config.toml
num_hidden_layers = 21
hidden_size = 256
num_attention_heads = 4
num_key_value_heads = 4
head_dim = 64
intermediate_size = 768
vocab_size = 612
hidden_act = "squared_relu"
norm = "layernorm"
norm_place = "pre"
norm_eps = 1e-05
positions = "learned+rope"
rope_theta = 3180.0
rope_fraction = 0.75
qk_norm = false
attn_scale = 0.125
bias = "all"
tie_word_embeddings = true
parallel_block = false
init = "trunc"
init_std_qkv = 0.0312
init_std_o = 0.0048
init_std_up = 0.0312
init_std_down = 0.0048
init_out_by_depth = true
optimizer = "muon"
learning_rate = 0.00762
beta1 = 0.9
weight_decay = 0.05
lr_head = 0.00445
max_grad_norm = 2.0
warmup_steps = 200
schedule = "cos"
final_lr_fraction = 0.0
batch_tokens = [16384, 32768, 65536, 131072]
max_seq_len = 512
doc_mask = true
train_tokens = 220100000
max_steps = 3716
dataset = "wikipedia_en"
MLP neurons of a small language model. Each row is named by its layer, matrix (up: input weights; down: output weights) and neuron, and shows model dimensions 112-207. Each number is 200 + 30 x the weight over its row's rms, rounded and kept within 0 to 999.
After each neuron's rows, "fires before" lists the tokens most often just after its 100 highest values on Wikipedia text that the model never trained on; "fires in" lists the words (lower case) most often at its 100 highest values on Wikipedia text that the model never trained on. A number after a token or word is its count.

L10.up499,215,236,196,156,225,178,225,233,207,222,231,237,213,151,189,235,207,200,161,194,209,251,156,170,227,187,156,183,244,208,217,179,223,193,198,234,166,239,188,231,191,165,201,225,223,210,220,175,239,171,168,203,225,193,189,182,186,185,207,220,192,203,177,251,187,230,195,188,175,154,201,257,217,166,160,202,243,224,235,173,235,185,222,188,165,201,202,262,198,191,178,173,138,151,202,172
L10.down499,188,286,210,220,241,178,208,264,192,143,235,184,184,164,202,199,236,198,187,208,201,172,196,224,164,166,181,176,222,143,161,228,251,155,207,178,135,219,222,244,219,181,156,208,187,226,185,205,156,191,198,251,183,187,172,210,225,220,193,166,140,256,154,217,265,208,215,238,173,188,203,163,184,223,203,207,194,201,256,201,226,156,226,164,226,172,224,206,183,185,159,241,202,203,242,158
fires before: " the" 43, "i" 5, "a" 5, " p" 4, "s" 4
fires in: "of" 45, "among" 10

L4.up242,223,160,201,179,227,205,252,228,150,179,204,187,222,246,186,234,203,207,227,201,197,231,193,142,175,218,248,209,212,206,188,219,165,204,214,240,170,133,185,188,191,163,183,204,169,182,232,202,200,242,172,189,126,220,172,251,203,209,186,206,202,209,169,220,185,181,222,214,220,207,174,177,239,202,189,241,197,194,203,183,207,169,209,246,243,297,189,261,213,233,185,241,139,165,246,173
L4.down242,199,226,143,167,234,218,218,216,202,257,204,240,252,192,198,202,175,203,142,245,223,153,237,158,235,200,201,155,128,193,199,215,230,166,209,213,173,222,200,191,168,206,182,206,214,138,241,175,200,208,291,197,212,160,244,192,192,149,218,156,217,118,189,198,229,164,271,102,162,183,191,182,202,220,218,189,214,216,219,235,157,197,220,177,172,270,232,174,195,198,205,200,154,232,200,206
fires before: "ic" 39, "is" 25, "es" 7, "ed" 7, "ish" 6
fires in: "public" 16, "published" 12, "republic" 9, "established" 9, "republican" 6, "doubles" 6

L14.up557,206,237,187,200,240,239,169,241,153,108,169,203,134,197,186,175,218,216,191,207,182,204,197,177,214,214,166,237,237,228,188,220,184,231,160,171,159,149,198,174,206,178,144,137,200,189,148,162,182,217,234,223,248,210,140,177,182,230,238,228,209,233,212,229,291,164,183,224,221,171,239,201,233,199,228,238,251,182,231,282,259,199,231,238,225,216,241,232,202,207,252,133,203,181,180,222
L14.down557,132,237,205,183,201,235,212,197,174,189,183,187,159,136,242,219,182,193,231,275,223,151,206,191,200,161,230,233,205,178,188,231,180,213,238,187,188,247,238,192,213,228,201,163,154,153,167,147,213,170,221,210,227,154,175,185,211,228,245,166,193,209,240,166,136,251,176,152,208,217,201,183,200,226,242,219,184,138,222,207,210,194,209,199,234,239,183,221,186,230,171,146,233,218,292,161
fires before: "e" 63
fires in: "website" 14, "bronze" 12, "female" 9, "type" 9, "site" 6

L12.up570,201,202,217,175,140,188,211,185,181,189,217,199,252,252,221,140,178,178,203,191,183,188,203,177,167,273,228,199,194,216,192,166,186,215,185,179,270,181,196,272,180,208,217,215,218,215,192,181,260,205,217,249,179,250,243,208,187,191,210,185,207,242,183,229,170,204,193,223,182,170,216,212,269,193,191,180,252,237,210,204,187,216,215,171,173,212,257,224,206,140,205,176,201,244,174,154
L12.down570,170,234,191,198,179,196,282,206,214,185,159,179,192,189,218,246,200,216,193,223,167,197,199,180,197,180,247,179,211,189,215,189,173,185,196,237,207,178,218,210,215,175,189,186,251,204,221,245,245,217,195,150,227,141,199,199,204,236,248,201,219,188,138,206,198,232,198,166,200,174,168,175,220,194,206,155,178,210,224,229,171,228,227,252,189,219,211,139,171,214,207,173,250,185,200,133
fires before: "ing" 30, "on" 19, "ation" 6, " the" 6
fires in: "during" 30, "personal" 9, "giving" 6, "population" 5, "person" 5, "gave" 5

L16.up648,150,242,179,148,242,204,231,248,152,200,213,207,239,272,251,197,176,175,213,186,160,197,219,167,211,235,225,173,219,230,163,208,204,165,173,141,226,180,225,168,255,235,194,188,184,196,195,225,208,210,137,296,151,161,227,231,197,216,187,268,208,184,194,205,209,191,198,187,195,192,203,175,209,121,213,167,171,221,248,165,200,164,201,173,201,210,196,252,141,183,178,194,159,187,181,238
L16.down648,161,197,161,191,204,221,180,227,243,187,144,203,172,210,198,200,242,180,211,157,186,228,234,198,300,167,161,204,207,194,196,199,260,220,164,216,209,205,206,151,217,232,220,220,140,241,160,212,249,153,176,182,213,102,193,200,220,236,216,233,226,175,241,238,145,235,213,206,196,206,230,174,198,170,190,203,210,210,210,158,218,207,193,178,167,230,188,183,176,224,207,200,266,236,165,166
fires before: "t" 38, "an" 15, "un" 13, "r" 11, "u" 8
fires in: "september" 38, "june" 15, "january" 12, "april" 11, "july" 8

L4.up707,167,173,198,210,247,204,207,200,169,154,170,187,248,182,201,263,168,231,182,178,230,249,236,207,169,165,246,206,243,212,188,186,209,188,186,199,192,197,180,196,165,196,232,210,224,164,192,164,178,189,206,232,158,209,233,211,154,214,207,177,211,206,218,191,198,204,184,151,203,183,249,175,184,165,227,221,243,207,217,207,163,208,218,227,177,163,217,259,147,184,243,212,160,246,198,221
L4.down707,202,226,199,222,186,243,122,209,194,197,232,218,214,180,161,182,216,156,213,265,274,113,221,198,208,225,224,211,237,216,196,240,210,121,208,167,130,144,196,198,247,218,112,191,195,203,206,228,250,144,186,233,197,116,201,199,173,160,185,146,215,189,147,205,178,136,177,306,192,182,186,192,159,169,224,176,210,180,184,171,265,229,167,192,193,213,265,256,196,227,196,176,170,172,228,173
fires before: "t" 38, "r" 15, "ar" 4, "ol" 4, " |" 4
fires in: "september" 37, "april" 13, "apollo" 4, "sep" 4

L16.up333,220,170,151,201,194,218,182,198,163,223,200,245,201,208,178,175,208,165,180,203,222,211,225,153,225,197,179,217,208,254,224,245,197,209,125,222,174,204,188,216,165,174,173,213,198,208,169,180,233,206,163,219,250,167,297,212,182,260,225,231,183,231,197,215,157,216,224,225,198,149,192,200,165,204,167,154,169,172,202,188,196,153,206,186,146,249,212,182,210,179,270,196,210,224,197,227
L16.down333,238,176,157,183,222,242,171,213,267,205,235,179,227,226,214,205,194,160,195,147,209,172,189,188,191,194,229,231,175,221,205,192,204,170,228,167,189,201,231,203,227,214,162,218,239,187,190,225,231,193,183,222,214,206,215,207,202,270,211,203,183,239,138,225,211,225,167,199,153,214,218,251,177,196,113,163,183,170,198,240,183,199,183,172,170,190,209,225,214,164,216,217,174,178,243,157
fires before: "o" 28, "i" 19, "ide" 7, "c" 7, "v" 6, "u" 4
fires in: "who" 27, "while" 17, "such" 6, "alongside" 5

L16.up322,183,169,253,203,177,226,180,232,197,164,156,254,153,184,245,201,169,216,234,220,158,248,141,226,219,216,124,214,181,163,152,175,192,262,205,171,175,191,213,202,174,187,126,215,149,212,249,161,185,172,166,205,201,193,228,214,229,186,273,156,193,196,144,223,212,205,242,187,198,172,250,175,210,201,230,213,166,214,208,177,212,202,253,191,253,263,152,177,174,168,165,212,200,191,193,219
L16.down322,167,193,187,211,209,210,240,281,177,192,220,235,170,174,202,229,210,210,180,184,203,207,132,165,162,214,231,161,198,155,208,229,182,224,174,229,201,174,167,219,201,193,197,210,165,247,227,201,265,245,191,181,194,131,201,178,220,221,231,214,210,183,176,207,217,176,199,207,195,203,184,232,146,204,238,229,210,188,240,192,192,264,196,166,191,167,253,200,182,173,193,180,164,155,196,217
fires before: " St" 27, "ers" 25, " K" 8, "ited" 8, "ic" 6, "ay" 4
fires in: "united" 45, "university" 20, "monday" 4

L7.up670,200,167,213,260,212,158,183,263,205,199,177,205,161,129,116,180,200,221,233,204,206,238,175,208,240,195,218,229,199,197,201,221,185,189,195,232,183,151,218,205,220,274,239,231,192,241,169,162,250,199,201,199,230,208,209,194,200,248,163,187,167,165,194,159,181,229,201,223,173,195,210,218,210,163,257,179,232,222,225,191,234,213,163,228,145,231,172,199,229,164,129,158,218,158,183,195
L7.down670,168,226,161,200,183,204,236,205,183,201,172,194,240,250,168,215,191,251,207,221,242,204,193,196,238,192,227,177,238,230,181,192,193,175,209,185,178,258,176,183,126,109,220,227,168,238,208,202,210,201,201,269,233,181,166,225,161,182,215,217,146,159,152,176,198,258,196,228,175,162,233,204,162,163,214,198,207,193,215,210,222,173,218,184,179,143,209,191,227,177,205,195,251,219,168,211
fires before: "al" 20, "it" 13, "," 12, " of" 5, " a" 4, "s" 4
fires in: "total" 19, "website" 13, "minutes" 10, "hours" 7, "shortly" 6, "months" 6

L14.up740,195,225,173,233,242,130,189,205,179,202,228,236,201,216,144,227,189,198,128,220,232,189,154,210,174,238,189,175,208,186,192,199,175,218,209,177,203,202,258,207,201,212,173,217,187,181,196,252,169,201,221,256,153,223,218,179,184,176,154,138,271,213,198,256,162,171,172,206,210,225,239,221,189,199,182,218,164,223,188,220,239,198,207,165,194,220,191,217,204,231,198,191,196,208,196,182
L14.down740,237,202,195,228,188,207,203,194,185,199,226,183,229,185,184,254,171,215,283,189,254,172,206,287,193,244,195,199,147,210,180,197,192,246,225,198,229,229,186,197,184,263,212,177,256,195,186,192,194,234,185,228,169,223,174,255,247,130,195,202,267,192,233,172,124,203,178,245,252,199,192,177,175,197,183,151,233,185,220,210,225,165,192,219,217,198,211,165,186,224,170,156,171,172,167,190
fires before: "es" 49, "a" 27
fires in: "china" 23, "japanese" 15, "charles" 11, "chinese" 10, "japan" 9, "james" 7

L12.up393,189,248,150,187,188,210,194,184,178,210,227,168,216,236,174,185,195,161,229,220,206,197,164,165,245,240,236,250,196,155,183,247,185,238,162,159,183,250,205,204,232,167,173,194,220,218,221,212,213,185,171,143,186,199,206,196,220,170,144,189,260,242,224,197,147,183,215,172,188,256,240,141,130,225,220,175,204,193,170,168,205,184,249,190,209,242,164,147,174,196,220,169,241,196,218,216
L12.down393,233,196,232,208,220,210,187,170,187,210,230,237,208,198,158,231,200,218,176,243,206,185,175,243,160,205,252,258,193,217,187,244,213,216,170,190,223,195,211,205,199,243,202,202,254,250,154,219,193,223,184,202,201,238,168,207,216,228,193,192,247,98,197,238,218,252,211,159,135,227,195,244,189,209,174,139,254,148,247,187,220,113,206,196,208,192,166,181,214,202,204,166,230,151,235,129
fires before: "al" 14, "es" 11, "a" 11, "e" 8, "er" 8, "om" 7
fires in: "general" 19, "china" 10, "chinese" 7, "generation" 6, "genus" 5, "gene" 4

L9.up414,208,250,173,226,228,201,164,211,222,169,166,182,217,196,215,257,213,209,217,221,200,219,192,162,176,225,195,236,197,218,203,223,157,191,224,160,209,211,195,233,188,233,210,233,170,189,157,238,258,201,197,279,220,228,197,230,175,256,177,197,270,239,143,168,152,215,215,170,220,224,249,249,198,201,183,173,215,152,224,151,265,227,177,216,171,193,167,216,274,170,184,228,214,208,205,247
L9.down414,216,245,227,186,220,219,229,187,221,159,217,184,272,214,216,197,202,245,198,176,167,135,207,169,200,199,197,199,177,170,267,206,235,184,257,232,179,196,179,188,174,183,210,242,201,197,199,175,152,174,208,213,209,186,221,177,181,211,209,227,214,239,193,175,201,178,174,211,194,174,166,228,207,213,199,263,182,176,173,240,204,239,164,188,231,197,200,185,212,219,215,221,249,194,227,222
fires before: "s" 45, "," 7, "-" 5, " " 5, " on" 5
fires in: "years" 32, "year" 15, "days" 6, "months" 5

L14.up246,238,195,195,215,181,236,169,171,176,175,182,238,140,213,179,180,214,249,180,168,178,181,222,209,178,212,167,144,207,214,156,187,203,212,129,200,209,183,211,218,244,165,178,254,126,199,187,181,189,227,229,239,227,219,206,181,233,203,197,189,237,174,182,224,263,206,191,218,176,154,193,247,211,226,180,187,172,197,209,193,213,238,225,166,190,200,235,177,222,165,254,160,254,185,198,225
L14.down246,186,255,169,222,149,203,205,203,215,191,212,188,196,176,243,180,173,183,231,241,169,214,136,219,189,219,147,206,223,147,173,201,219,194,189,205,172,269,227,215,160,188,146,175,197,184,150,168,256,199,241,168,204,238,223,214,222,231,179,256,172,226,149,277,218,216,193,188,232,182,185,195,207,235,149,190,205,187,147,129,237,198,186,158,213,180,165,211,247,180,194,222,178,213,247,236
fires before: "y" 33, "j" 9, "s" 8, "ag" 7, "ies" 6, "ion" 5
fires in: "company" 23, "mission" 9, "many" 8, "companies" 5, "major" 5

L4.up291,190,199,222,179,251,189,223,189,236,206,188,187,149,200,238,172,239,190,252,225,235,199,194,212,228,193,179,177,182,192,169,198,208,222,201,159,178,188,250,185,223,189,165,214,163,160,186,202,194,247,155,203,200,182,259,208,223,207,180,265,269,212,202,267,211,231,222,243,148,205,172,224,166,183,224,195,197,222,184,171,233,196,197,209,229,256,230,212,149,181,212,203,264,204,211,224
L4.down291,164,162,209,241,229,209,211,214,245,191,191,160,205,202,132,202,248,177,234,154,160,223,201,195,189,229,188,208,229,244,220,193,257,130,230,175,196,173,150,162,206,247,94,165,236,220,251,214,244,166,171,203,213,216,211,189,233,155,167,147,206,193,226,205,237,137,230,206,208,223,225,223,195,209,181,201,186,200,194,236,224,181,225,195,209,186,169,207,219,178,172,214,206,178,207,239
fires before: " St" 27, "ct" 21, "ity" 10, "an" 6, " K" 6, "ic" 5
fires in: "united" 39, "construction" 13, "community" 9, "urban" 5, "competition" 4

L6.up142,234,217,236,241,219,213,207,243,146,204,224,207,189,205,208,194,220,193,217,199,194,234,186,157,195,206,166,126,226,246,178,159,207,192,253,247,185,234,205,199,199,206,224,248,194,245,216,168,208,195,145,261,141,186,191,224,198,179,220,197,188,203,208,155,178,232,225,229,180,175,227,188,195,214,203,202,170,194,212,171,231,182,211,209,236,179,222,200,218,202,159,176,199,197,221,162
L6.down142,225,195,259,166,200,190,171,177,210,213,235,155,198,171,190,211,237,234,182,185,185,206,221,202,198,220,258,270,184,217,184,179,164,199,193,227,227,235,211,199,182,251,253,264,205,219,150,179,230,179,177,254,223,193,180,226,175,177,199,212,140,205,166,155,209,211,202,204,195,193,185,181,173,182,199,198,166,244,178,212,202,181,186,194,192,175,125,200,218,209,200,185,255,192,233,179
fires before: "l" 74, "ain" 4
fires in: "public" 14, "published" 12, "republic" 9, "established" 8, "republican" 6, "explained" 6

L9.up328,206,197,222,219,194,236,113,195,268,210,177,223,197,229,186,158,163,176,185,219,220,152,226,260,179,221,170,175,206,208,223,201,219,196,191,255,260,199,219,230,213,175,146,169,212,261,215,179,230,231,199,224,198,202,205,134,276,215,221,180,177,217,169,179,203,282,160,175,203,227,237,155,195,207,133,195,201,184,241,227,173,198,223,185,192,148,220,217,219,193,238,159,182,199,205,208
L9.down328,187,208,210,172,201,225,191,172,239,253,215,206,152,213,225,172,201,211,211,199,259,194,203,255,233,223,189,162,180,192,190,157,225,229,214,227,207,214,247,186,170,221,201,204,221,181,144,162,197,168,212,240,211,214,145,184,166,214,184,167,169,235,207,252,202,220,144,182,218,261,176,209,239,173,192,235,126,174,259,225,170,187,220,153,197,206,143,189,269,201,210,202,210,221,227,174
fires before: "il" 29, "y" 26, "in" 8, "ed" 6, "ter" 6, "ies" 5
fires in: "company" 25, "council" 13, "built" 8, "companies" 5, "business" 4

L7.up313,223,232,162,158,163,180,173,191,233,192,205,228,193,178,207,237,207,216,191,196,251,191,235,188,202,208,221,190,260,269,165,248,199,239,152,204,174,226,191,207,227,188,185,155,167,189,221,188,144,178,213,192,203,216,194,192,208,133,239,197,212,178,199,173,199,167,221,197,190,193,178,178,202,175,161,208,173,181,166,143,148,254,154,203,184,180,234,130,211,232,268,211,161,182,227,257
L7.down313,193,194,195,159,188,195,168,196,192,178,202,168,174,136,183,221,199,208,174,191,139,143,240,234,193,200,250,200,157,188,173,202,184,185,257,158,207,213,159,208,223,204,178,178,213,217,183,233,214,192,243,193,190,225,193,187,161,202,235,175,174,152,236,169,222,247,216,242,175,189,216,201,236,161,218,198,168,267,215,204,191,188,170,227,200,235,172,208,203,207,184,256,196,175,275,244
fires before: "at" 24, "ed" 15, "t" 14, "ment" 13, " |" 9, " of" 8
fires in: "appointed" 28, "candidate" 13, "government" 13, "democratic" 9

L4.up253,216,198,183,279,193,218,214,229,213,188,159,220,166,172,136,199,214,195,227,173,163,193,179,189,147,223,197,232,155,178,199,163,173,232,213,113,213,179,200,217,183,274,165,182,145,177,188,193,206,208,237,209,199,187,171,165,171,182,224,246,243,224,205,181,186,207,179,176,228,240,241,216,185,183,200,183,184,203,174,246,241,208,177,233,209,211,177,265,215,195,236,203,179,222,205,154
L4.down253,231,169,167,247,195,224,206,206,236,140,205,236,196,143,134,218,163,167,197,184,208,218,226,160,221,224,204,192,215,222,187,220,182,219,191,153,168,228,233,231,189,234,177,168,230,206,199,191,220,174,173,188,170,225,179,185,203,186,174,225,189,174,155,189,218,216,210,286,170,198,236,196,203,187,220,268,214,219,171,194,199,219,186,249,163,233,224,214,161,247,208,174,139,183,202,148
fires before: "e" 27, "ic" 27, "th" 7, "ical" 6, "ric" 5
fires in: "music" 21, "female" 9, "men" 8, "museum" 7, "make" 7, "musical" 6

L16.up124,168,194,124,231,194,205,253,176,254,192,186,242,202,212,246,176,172,189,107,214,203,161,181,164,180,141,200,226,228,160,200,187,246,162,193,196,191,191,196,226,252,192,145,203,187,223,247,224,173,146,170,232,157,218,218,186,194,208,233,213,195,201,216,173,205,199,218,274,203,232,185,229,158,188,188,226,254,181,218,184,242,175,232,216,215,208,214,237,188,165,138,232,215,182,162,202
L16.down124,173,221,206,217,147,182,221,186,166,211,225,236,221,232,175,174,192,169,229,253,174,193,208,244,203,202,191,181,199,211,192,248,219,200,147,176,202,253,141,173,204,198,226,163,180,210,210,157,198,232,168,230,184,228,273,136,190,238,214,180,219,192,159,173,214,209,211,235,182,268,201,184,201,171,208,131,219,143,215,222,184,235,183,231,217,184,184,253,212,243,213,199,184,196,212,193
fires before: "is" 41, "re" 9, "os" 8, "at" 6, "ough" 6, "r" 5
fires in: "this" 41, "three" 9, "those" 8, "that" 6, "through" 5

L5.up411,166,207,173,227,178,206,228,210,201,147,219,157,192,173,159,198,171,216,226,220,170,222,199,124,194,164,153,270,184,200,203,165,213,183,214,211,174,262,183,240,184,209,141,209,144,189,235,191,266,165,140,210,217,224,210,228,225,271,177,205,222,207,229,150,167,187,250,221,179,197,179,208,226,156,201,197,241,159,189,192,165,214,202,265,229,170,201,212,235,185,247,236,220,178,198,226
L5.down411,286,140,262,174,197,209,182,216,202,165,207,244,227,197,210,190,159,134,182,141,179,164,224,211,192,184,185,204,217,202,235,173,164,222,217,214,243,198,188,169,176,248,210,219,180,219,179,184,223,185,161,197,193,182,182,218,136,137,173,197,196,197,215,231,181,227,232,208,253,176,188,181,204,171,226,238,212,206,235,207,285,214,174,216,235,224,208,199,193,206,169,177,209,140,244,206
fires before: " the" 44, " his" 6, " " 5, " a" 4, "t" 4
fires in: "during" 41, "under" 24, "above" 6, "across" 5, "through" 5

L16.up275,169,212,194,187,222,189,192,237,239,216,191,200,151,217,201,175,173,168,149,239,179,157,145,162,200,199,202,183,205,198,208,156,201,192,200,210,195,212,202,183,251,213,202,215,228,243,170,235,213,239,214,230,195,223,228,233,254,224,190,173,183,214,147,175,209,219,198,212,173,188,175,183,184,128,232,168,154,264,190,139,199,204,212,175,200,258,233,223,214,158,190,211,184,157,239,194
L16.down275,172,222,207,193,280,165,272,215,168,224,143,242,172,212,209,224,180,185,183,179,248,197,217,177,192,206,199,163,187,200,177,258,201,132,153,189,188,180,202,145,234,212,167,170,274,204,238,207,244,217,175,211,228,258,211,163,203,213,259,164,116,191,223,211,196,202,167,208,182,243,194,139,183,156,217,209,162,192,183,220,197,176,199,170,238,179,258,247,199,210,188,239,162,167,213,226
fires before: "ug" 23, "p" 23, "u" 20, " A" 5, "ly" 4, "f" 4
fires in: "april" 21, "january" 18, "telugu" 10, "august" 8, "july" 5

L3.up289,156,193,158,154,194,191,204,203,235,218,235,227,221,246,192,213,286,198,193,222,232,190,191,196,189,206,207,126,183,235,184,216,250,146,138,179,201,220,160,183,209,122,219,222,212,181,213,212,172,142,197,212,236,203,179,190,203,239,178,205,206,197,230,172,188,189,174,200,169,195,199,184,252,170,181,270,178,206,148,196,201,176,178,125,217,155,199,139,222,221,217,201,229,187,206,258
L3.down289,196,208,225,232,224,230,198,204,136,165,203,166,143,134,256,208,216,183,139,221,212,224,242,243,245,217,178,234,191,159,182,204,170,251,224,203,199,218,235,205,163,177,202,211,202,161,213,183,243,175,162,202,240,210,183,195,168,159,165,187,231,228,156,195,194,238,213,200,193,211,232,158,144,240,194,201,178,155,229,209,173,228,215,238,150,256,207,202,204,194,216,179,199,168,203,139
fires before: "ers" 34, "al" 12, "il" 11, "ation" 4
fires in: "university" 33, "festival" 11, "civil" 9

L7.up177,188,241,166,250,221,199,240,175,215,154,238,209,204,226,114,222,175,192,226,238,223,208,205,196,206,203,215,231,192,179,183,240,192,181,227,195,168,203,257,162,203,240,213,233,184,193,209,264,186,159,192,230,151,179,209,235,171,214,179,200,200,218,206,194,227,206,174,151,264,160,181,276,196,180,199,189,180,147,154,161,199,131,164,181,162,185,203,200,184,223,211,221,220,176,177,203
L7.down177,232,221,164,176,201,209,226,228,177,178,175,254,259,196,208,193,238,199,174,168,150,229,234,201,148,187,195,182,196,141,203,251,177,218,209,177,219,229,156,144,207,255,192,240,246,235,201,280,185,232,212,243,238,166,163,221,134,203,229,181,165,207,242,211,179,204,188,257,172,206,214,227,235,172,243,194,188,172,180,211,220,217,215,145,199,146,192,156,227,167,185,234,209,176,210,188
fires before: "," 13, "s" 13, " |" 11, "\n" 7, " in" 6, " (" 6
fires in: "championships" 24, "championship" 12, "cup" 12, "league" 8, "games" 6, "show" 5

L16.up754,167,180,146,217,228,194,158,216,194,256,182,250,217,229,235,183,184,243,190,171,195,197,172,188,147,153,180,206,157,190,193,205,241,229,214,203,153,146,238,238,192,203,204,242,146,136,222,210,181,137,212,238,178,193,211,158,183,213,182,206,162,193,211,165,185,189,204,228,218,180,208,225,189,184,196,235,250,144,248,206,157,190,228,194,206,193,184,190,158,144,219,212,180,162,251,158
L16.down754,143,166,158,160,227,145,203,239,159,123,190,190,272,164,164,188,220,236,204,221,154,211,241,193,189,178,252,170,149,210,171,194,239,228,170,179,217,226,219,183,163,190,214,195,163,208,213,200,288,169,146,215,205,226,210,195,258,259,111,186,194,183,198,212,180,200,227,230,176,214,209,254,210,181,234,212,177,164,124,207,203,198,199,172,232,233,181,205,166,139,179,268,175,176,177,205
fires before: "is" 27, "re" 11, "r" 8, "om" 7, "at" 5, "ough" 5
fires in: "this" 27, "three" 11, "through" 7, "thomas" 6, "that" 5, "third" 4

L6.up494,223,174,197,170,277,221,198,211,169,217,170,220,234,146,258,204,175,207,195,199,213,185,206,240,243,187,174,163,293,229,229,131,192,182,176,224,164,129,212,250,216,196,197,218,177,195,146,178,268,251,191,184,213,213,218,239,176,245,206,233,258,205,206,168,207,242,199,265,237,238,211,184,220,224,232,168,231,190,207,160,203,198,198,204,167,244,213,211,191,157,218,180,188,200,215,198
L6.down494,170,225,232,220,173,206,147,165,144,239,214,174,176,178,217,184,241,225,162,186,231,162,190,197,174,199,200,251,186,202,219,228,234,214,190,246,182,219,164,254,185,192,238,133,217,190,227,208,160,165,196,232,249,141,181,215,222,176,203,183,193,217,184,241,187,229,194,228,192,252,201,148,199,211,197,173,197,204,241,223,156,227,179,178,191,210,176,198,249,179,195,202,257,214,181,205
fires before: " the" 31, "ed" 11, "s" 8, " to" 4, " his" 4
fires in: "of" 32, "allowed" 12, "allows" 6

L3.up756,242,206,167,194,233,197,188,159,212,238,234,184,164,182,243,230,190,224,238,168,173,219,191,211,179,242,203,201,153,211,138,193,193,253,188,225,275,133,179,193,218,183,161,250,131,231,156,244,214,248,206,230,189,239,256,179,213,205,140,194,208,199,128,186,218,228,200,192,211,221,217,220,239,178,170,153,216,178,218,175,145,198,166,182,192,206,181,175,224,151,140,217,194,175,208,201
L3.down756,238,211,220,202,203,175,220,208,228,137,194,262,193,218,222,131,209,196,214,189,188,197,176,117,147,201,223,166,239,223,161,227,170,207,163,201,180,171,155,190,277,193,136,156,238,236,185,217,182,197,245,188,179,184,170,181,181,235,180,166,214,194,224,218,148,186,144,186,161,208,218,153,219,243,174,222,184,230,196,240,216,236,195,172,220,178,176,171,255,212,188,191,210,226,261,169
fires before: "u" 20, "es" 15, "iz" 13, " |" 7, "is" 6, "ic" 5
fires in: "january" 20, "japanese" 15, "japan" 10, "organization" 6

L4.up503,248,202,227,193,239,202,245,228,205,206,240,222,196,211,235,177,225,228,190,157,182,245,199,173,178,253,240,151,281,185,151,200,239,235,156,195,238,196,183,241,227,159,201,238,171,185,205,252,154,197,215,217,186,226,205,207,219,201,208,222,179,173,165,196,175,255,179,142,227,210,251,210,162,193,181,113,171,229,222,226,200,165,198,198,208,174,196,189,186,121,145,230,220,217,214,174
L4.down503,214,213,177,228,238,165,189,213,177,180,211,165,185,231,198,241,197,161,239,253,211,150,182,170,194,212,135,155,185,229,217,214,250,239,203,216,209,158,165,216,188,246,212,163,258,218,165,174,155,178,240,241,272,216,154,200,208,217,170,174,165,199,129,243,169,189,165,230,200,239,262,195,207,223,171,247,173,193,204,138,204,217,227,138,176,159,187,203,224,246,186,184,181,231,182,230
fires before: " " 42, "es" 15, "," 10, " |" 6, " –" 5
fires in: "april" 24, "japanese" 15, "japan" 10, "december" 9

L9.up229,174,234,206,263,259,191,159,220,173,190,199,182,226,203,185,194,195,192,163,211,160,181,201,196,182,186,246,192,201,235,174,184,241,188,187,182,203,215,184,217,216,236,180,229,175,174,166,192,229,169,157,217,183,250,224,250,216,247,135,194,259,146,206,204,201,174,194,205,175,236,161,128,226,200,208,158,176,165,193,194,217,233,192,250,214,191,173,255,169,234,194,202,242,156,171,191
L9.down229,219,191,208,177,196,155,166,210,197,202,197,181,251,215,182,160,156,233,168,203,193,235,208,176,175,115,200,207,221,237,219,204,216,201,205,240,180,221,162,183,179,211,158,218,191,190,252,172,270,244,193,204,183,170,201,234,208,213,186,206,215,256,231,198,199,238,265,198,233,197,188,165,216,180,219,193,211,172,165,170,186,188,192,214,212,205,174,179,232,181,155,134,261,239,194,190
fires before: " the" 54, " his" 9, " " 8, " a" 5
fires in: "of" 51, "during" 42

L12.up324,177,188,172,246,175,232,221,207,187,187,237,137,145,207,214,208,200,214,224,173,230,192,200,193,149,231,207,172,224,186,165,191,207,196,220,191,205,137,199,223,215,159,219,198,231,185,195,157,156,178,209,249,246,167,130,215,218,154,211,188,156,228,190,195,176,237,148,205,215,269,220,177,245,160,162,224,181,211,162,217,227,222,192,214,227,172,174,193,215,112,248,219,149,181,186,252
L12.down324,166,239,150,192,206,225,169,225,212,194,185,196,181,201,229,142,250,190,164,214,175,131,198,160,192,152,190,188,211,232,206,191,192,189,218,234,184,201,196,208,146,214,188,216,194,196,184,220,247,191,214,203,199,231,168,172,206,192,174,190,197,234,212,174,198,212,221,197,211,173,216,196,268,235,212,206,236,195,244,149,244,219,275,244,175,248,181,212,150,179,213,223,217,235,198,225
fires before: "ers" 23, "il" 19, "ion" 8, " " 7, "um" 4
fires in: "university" 20, "council" 13, "church" 8, "commission" 5, "dumerilii" 4